MLP neurons of a small language model. Each row is named by its layer, matrix (gate and up: input weights) and neuron, and shows model dimensions 64-127. Each number is 50 + 15 x the weight over its row's rms, rounded and kept within 0 to 99. A neuron's up and down rows have the sign that makes its largest values positive.
After each neuron's rows, "fires on" lists the tokens most often at its 100 highest values on Wikipedia text that the model never trained on.

L4.gate284:60 28 32 54 59 43 65 39 45 40 76 61 63 36 72 54 45 24 86 58 66 54 71 47 57 52 42 47 66 54 54 54 76 43 73 52 56 61 69 59 53 58 56 70 53 52 54 43 66 30 78 64 66 52 58 30 49 53 29 52 54 52 41 66
L4.up284:32 30 30 38 57 29 69 59 54 47 70 79 86 17 50 42 40 32 51 61 60 51 87 53 50 67 44 55 50 69 54 52 82 33 57 42 67 59 63 59 55 67 46 62 62 56 43 56 48 24 75 55 37 41 46 28 53 44 30 66 52 35 39 42
fires on: " Will", " David", "in", " Tom", " Michael", " James"

L5.gate72:65 61 56 34 45 54 70 40 46 83 55 21 47 65 51 38 70 53 41 37 55 40 58 49 70 52 49 52 71 62 31 49 51 52 87 77 45 44 21 30 69 50 23 58 50 46 58 86 51 59 73 44 61 23 67 75 60 22 57 31 36 39 50 56
L5.up72:51 55 58 34 48 61 42 61 33 57 60 32 36 51 49 58 51 50 44 44 70 72 40 47 62 46 71 65 43 58 15 67 46 44 75 76 36 51 26 35 64 41 56 58 64 54 42 81 37 63 58 55 60 36 61 55 67 47 58 47 20 59 47 35
fires on: "ing", "ed", "an", "is", "ic", "s"

L6.gate321:45 28 36 70 74 65 35 81 54 74 12 59 21 42 60 44 34 46 58 69 71 64 29 38 38 58 53 42 44 73 48 37 57 53 49 13 54 48 71 41 37 57 57 52 59 43 61 58 51 57 71 61 67 55 71 54 43 24 50 48 47 58 66 48
L6.up321:47 33 45 43 75 42 45 66 22 16 43 53 62 53 50 40 43 30 54 40 58 59 40 40 55 35 62 71 84 30 50 67 53 37 63 48 39 46 65 50 50 70 76 57 53 29 50 51 37 47 61 48 70 91 60 63 64 57 35 72 51 44 60 54
fires on: " |", ".", "'s", " sign", "ound", "om"

L4.gate109:18 63 65 61 49 24 10 56 52 85 50 50 47 36 36 47 69 56 52 71 38 55 48 62 30 58 21 49 45 67 63 85 64 61 46 32 59 68 60 71 52 48 47 57 46 66 60 32 75 51 31 37 69 41 80 68 45 38 43 37 59 48 39 48
L4.up109:26 43 67 59 43 34 26 85 59 71 56 42 74 56 51 64 64 65 44 94 34 42 71 63 51 29 21 46 61 76 51 83 72 61 63 37 75 58 58 53 43 45 40 65 53 65 67 50 66 36 30 52 40 20 46 69 52 40 39 48 54 36 64 59
fires on: ",", ";", " South", "===", ":", "amily"

L5.gate4:44 11 48 35 25 59 51 33 51 61 30 51 26 63 33 53 51 72 44 37 33 58 40 48 57 35 40 50 55 58 56 65 97 52 41 36 51 41 68 24 65 28 34 54 64 59 51 21 33 28 51 41 92 21 55 48 63 24 55 42 61 44 34 44
L5.up4:38 13 63 45 44 40 46 19 43 63 45 68 11 69 43 60 57 56 32 51 40 40 33 46 38 31 36 49 77 63 48 51 65 68 50 27 52 54 71 37 68 35 29 57 61 43 30 34 41 32 63 46 73 34 57 39 73 33 69 62 70 45 23 66
fires on: "ly", "'s", "ally", "ely"

L4.gate244:47 73 40 46 44 60 35 34 67 41 36 57 27 55 49 54 48 49 48 56 54 83 48 53 34 58 40 35 73 23 67 52 77 63 48 26 36 62 63 33 56 37 74 29 39 42 41 44 24 32 21 25 62 69 42 58 53 62 75 34 52 30 37 60
L4.up244:45 58 21 66 40 59 62 22 31 47 80 56 53 55 71 75 62 47 19 39 27 72 51 25 33 40 18 58 65 51 42 64 58 47 64 36 66 56 64 76 42 53 54 26 38 66 37 36 32 49 57 52 47 32 57 57 72 45 51 30 55 33 20 42
fires on: "ly", "ely", "very", "ally", " most"

L7.gate206:46 45 45 62 47 47 37 73 50 55 49 38 42 41 60 56 34 44 89 59 27 78 58 34 53 67 63 47 26 56 56 62 58 46 53 48 15 27 56 96 32 32 66 62 48 64 44 69 52 57 12 49 58 62 26 32 79 40 35 50 15 58 39 47
L7.up206:47 43 59 43 26 46 45 79 32 37 44 58 47 62 52 40 50 55 60 56 22 55 53 34 40 42 37 55 51 66 32 28 60 70 44 55 56 64 39 85 43 52 57 36 25 61 59 66 45 53 78 41 42 29 37 68 35 27 60 61 60 59 59 40
fires on: " where", " War", "nd", " when", " As"

L8.gate275:33 42 28 48 83 56 62 28 72 27 62 27 61 56 42 16 54 48 52 15 66 40 50 38 65 58 63 62 57 31 43 63 46 37 49 33 54 69 56 22 40 40 30 17 56 43 51 47 81 38 81 65 54 52 38 49 29 22 33 51 48 28 29 51
L8.up275:66 65 55 31 11 80 64 68 44 51 45 57 61 41 61 18 71 68 48 52 51 59 34 61 43 76 40 47 54 79 45 52 45 62 64 69 88 39 34 58 40 46 50 23 43 58 45 64 57 74 47 51 26 35 18 32 43 61 50 40 54 31 75 55
fires on: "ent", "or", "ach", "e", "it", "er"

L12.gate368:37 66 39 58 40 25 49 27 57 55 42 56 43 15 39 53 56 41 43 39 62 50 68 68 78 61 61 42 49 39 24 89 57 50 63 41 47 56 59 55 36 70 51 40 34 74 22 46 45 60 60 57 68 46 52 66 70 16 57 54 46 49 74 55
L12.up368:45 85 61 61 41 58 40 54 62 41 41 27 72 32 38 46 18 41 87 70 67 45 48 54 61 26 60 53 54 36 20 58 40 79 53 55 47 65 26 71 60 27 56 36 28 61 38 51 58 33 47 48 46 48 76 37 37 47 48 60 23 52 45 72
fires on: " O", " to", "O", "il"

L6.gate278:38 65 66 57 43 54 39 56 60 50 44 64 57 50 80 44 48 55 00 59 42 39 73 21 20 36 80 43 54 62 49 63 61 33 63 38 53 32 60 53 43 63 63 58 49 66 64 35 55 67 54 41 27 57 58 36 56 36 22 62 53 49 58 56
L6.up278:68 57 55 43 50 71 65 33 56 31 43 47 18 43 48 40 71 67 50 46 59 49 46 39 53 67 53 46 63 59 74 52 48 38 21 36 49 28 46 30 44 69 79 21 70 62 39 52 53 53 66 50 25 60 39 46 54 97 77 45 45 43 76 70
fires on: "ed", " name", "ms", " members", "s", "er"

L6.gate123:41 44 43 23 34 28 71 45 51 52 64 46 61 41 43 16 53 20 42 43 45 65 54 81 67 28 46 82 66 41 66 53 72 46 53 30 58 61 50 37 64 39 40 39 42 49 30 69 71 40 62 26 38 48 27 52 45 37 53 66 39 48 26 25
L6.up123:71 43 48 31 32 66 42 56 45 54 44 54 33 64 40 33 40 25 67 59 55 64 44 63 70 26 33 66 52 39 56 39 64 49 48 47 72 63 45 68 26 52 41 53 50 35 43 71 71 44 48 40 57 64 61 46 65 83 35 52 67 34 70 44
fires on: "ent", "or", "ag", "end"

L5.gate228:48 45 46 43 31 40 53 65 39 49 63 60 85 46 54 42 79 40 53 47 63 58 65 62 39 42 41 37 51 60 32 44 45 51 80 75 52 42 30 51 37 47 55 35 64 69 44 37 79 27 61 36 50 37 51 39 48 49 46 41 66 47 34 44
L5.up228:49 36 49 43 46 36 61 46 38 63 65 65 74 51 60 30 75 33 72 41 59 66 67 75 60 39 33 29 62 19 50 37 35 50 57 57 63 69 43 51 45 44 59 40 68 65 42 41 69 41 62 50 55 53 41 45 60 60 33 56 63 41 58 52
fires on: "an", " David", " Mark", " Robert", " Tom", "ie"

L7.gate200:30 29 20 49 44 64 38 35 43 57 13 66 44 32 39 43 47 36 32 59 50 61 50 45 21 35 49 70 57 66 39 56 61 39 47 05 58 37 35 69 38 35 14 27 60 45 24 46 39 40 59 80 74 50 40 43 75 67 36 29 27 31 72 57
L7.up200:66 60 33 45 45 78 71 41 70 35 54 45 55 36 42 83 66 50 51 53 60 58 35 61 50 49 43 74 74 36 50 51 64 56 26 27 51 38 60 66 42 52 54 62 46 48 40 33 29 46 69 32 54 31 78 44 49 35 41 72 32 49 39 58
fires on: "ly", "s", "ally", "h", "'t", "b"

L5.gate327:27 45 31 52 47 53 39 50 28 49 62 45 41 36 59 30 59 32 59 44 34 34 85 58 52 40 48 39 49 64 48 60 53 65 57 56 63 64 59 46 72 53 58 43 46 66 44 65 77 82 55 47 41 41 62 53 53 46 37 33 34 54 50 63
L5.up327:29 63 54 56 73 17 62 65 43 53 61 60 60 40 51 51 36 53 43 72 37 69 75 75 51 43 28 56 59 42 25 56 54 55 55 79 85 39 70 37 45 56 23 62 27 43 33 45 65 45 60 63 35 43 47 61 60 50 40 48 42 60 50 58
fires on: "===", "=="

L5.gate288:44 22 44 42 41 52 38 55 60 28 24 68 57 48 44 83 59 61 54 54 36 41 58 32 52 36 67 43 58 57 40 53 30 71 45 53 61 56 61 23 66 71 45 77 47 46 43 71 33 57 77 54 72 88 61 69 47 48 47 47 28 47 36 45
L5.up288:48 22 41 22 52 58 24 25 48 26 35 48 62 18 44 61 44 33 39 63 41 35 47 33 71 31 75 50 67 66 21 42 26 49 48 55 50 50 41 53 47 65 76 91 53 31 45 69 41 60 66 79 56 56 60 72 53 47 44 50 36 40 56 45
fires on: "um", "ish", " |", "ed", "."

L9.gate273:62 49 47 66 54 40 44 44 44 26 52 43 69 54 49 71 54 53 21 54 61 45 79 56 57 74 63 62 61 46 76 61 67 62 56 56 80 44 59 40 30 29 23 80 44 76 62 66 65 38 50 61 45 41 43 55 57 56 79 61 62 53 47 43
L9.up273:65 51 29 30 41 49 36 60 39 50 53 67 55 56 50 40 57 49 56 98 34 44 53 50 39 66 68 47 59 43 94 47 42 36 58 56 61 67 13 32 38 59 47 42 47 71 49 39 52 58 71 50 44 71 35 55 37 69 19 63 50 30 51 52
fires on: "man", "z", "ist", "anc", "ok", "arl"

L9.gate276:35 30 56 37 69 55 74 42 35 68 37 55 24 55 64 61 64 56 22 48 51 54 36 34 38 33 24 40 71 41 60 59 86 51 47 76 64 42 41 63 37 78 36 64 38 34 53 37 33 53 60 60 40 88 37 47 48 24 80 53 48 27 53 44
L9.up276:41 54 37 44 50 57 39 58 67 54 45 25 40 54 50 47 99 69 58 61 49 51 63 49 70 45 46 65 44 52 61 44 60 33 63 47 50 64 66 50 55 64 36 67 45 61 70 52 45 37 41 64 51 33 44 39 41 67 39 48 50 36 70 44
fires on: " S", "id", " P", "ig", " Sc", " G"

L9.gate99:36 66 44 62 29 49 53 53 61 56 57 58 75 39 49 66 52 50 22 20 27 52 65 45 74 47 54 43 36 60 43 72 50 39 64 52 51 47 48 09 43 72 35 45 51 49 64 71 45 72 50 78 43 49 74 75 57 41 11 66 40 26 22 45
L9.up99:39 46 51 52 53 73 67 49 18 52 65 40 26 30 49 61 37 60 42 74 44 51 45 28 59 75 72 59 33 44 89 53 78 30 50 72 53 35 45 54 66 66 66 58 54 56 40 68 76 53 53 58 77 56 27 51 69 59 41 56 43 55 48 27
fires on: "y", "ic", "er", "el", "ed"

L9.gate358:32 49 28 56 59 31 51 67 58 63 56 79 44 47 74 37 27 32 54 29 55 50 58 51 43 78 56 89 58 69 49 40 77 41 59 34 60 59 51 58 39 54 72 55 49 50 47 56 72 38 28 60 80 58 56 79 72 56 69 14 48 63 42 48
L9.up358:60 46 35 19 31 92 78 55 45 49 42 51 52 35 38 61 81 48 56 30 11 59 50 40 47 66 55 73 49 42 63 73 49 61 51 68 48 30 48 56 37 48 40 39 54 52 30 46 51 69 39 39 53 54 48 20 39 68 29 47 62 54 34 61
fires on: "ed", "s", "h", "ad", "y", "ow"

L8.gate209:64 69 59 34 39 63 46 89 51 43 45 29 85 48 42 40 88 85 84 60 44 54 43 64 69 62 94 54 54 55 36 56 45 42 91 33 28 54 45 61 36 48 36 78 45 55 44 51 94 47 70 58 45 35 35 46 46 30 43 33 32 46 55 33
L8.up209:63 47 55 57 47 56 58 68 55 50 67 50 36 74 43 58 66 69 39 63 65 34 55 73 34 48 58 26 44 87 74 39 73 40 71 42 69 35 77 78 43 49 14 57 62 56 52 39 57 47 25 65 48 40 35 53 53 48 25 50 47 45 53 57
fires on: " ex", "el", " rec", " M"

L10.gate198:33 58 36 50 71 50 55 37 46 32 47 38 46 62 39 47 53 60 49 00 82 54 61 64 52 49 59 40 66 39 28 67 59 42 48 54 80 58 38 48 46 43 25 64 34 44 70 57 53 36 43 44 73 84 43 39 43 55 35 52 54 60 70 65
L10.up198:40 48 56 23 21 62 37 29 37 71 36 56 64 51 37 26 44 55 46 62 59 62 48 61 65 48 50 44 41 68 43 37 43 37 51 33 61 47 31 32 46 41 57 46 52 39 53 82 49 55 55 00 66 45 56 58 32 54 55 47 68 70 20 62
fires on: "or", "ine", "e", "el", "ute"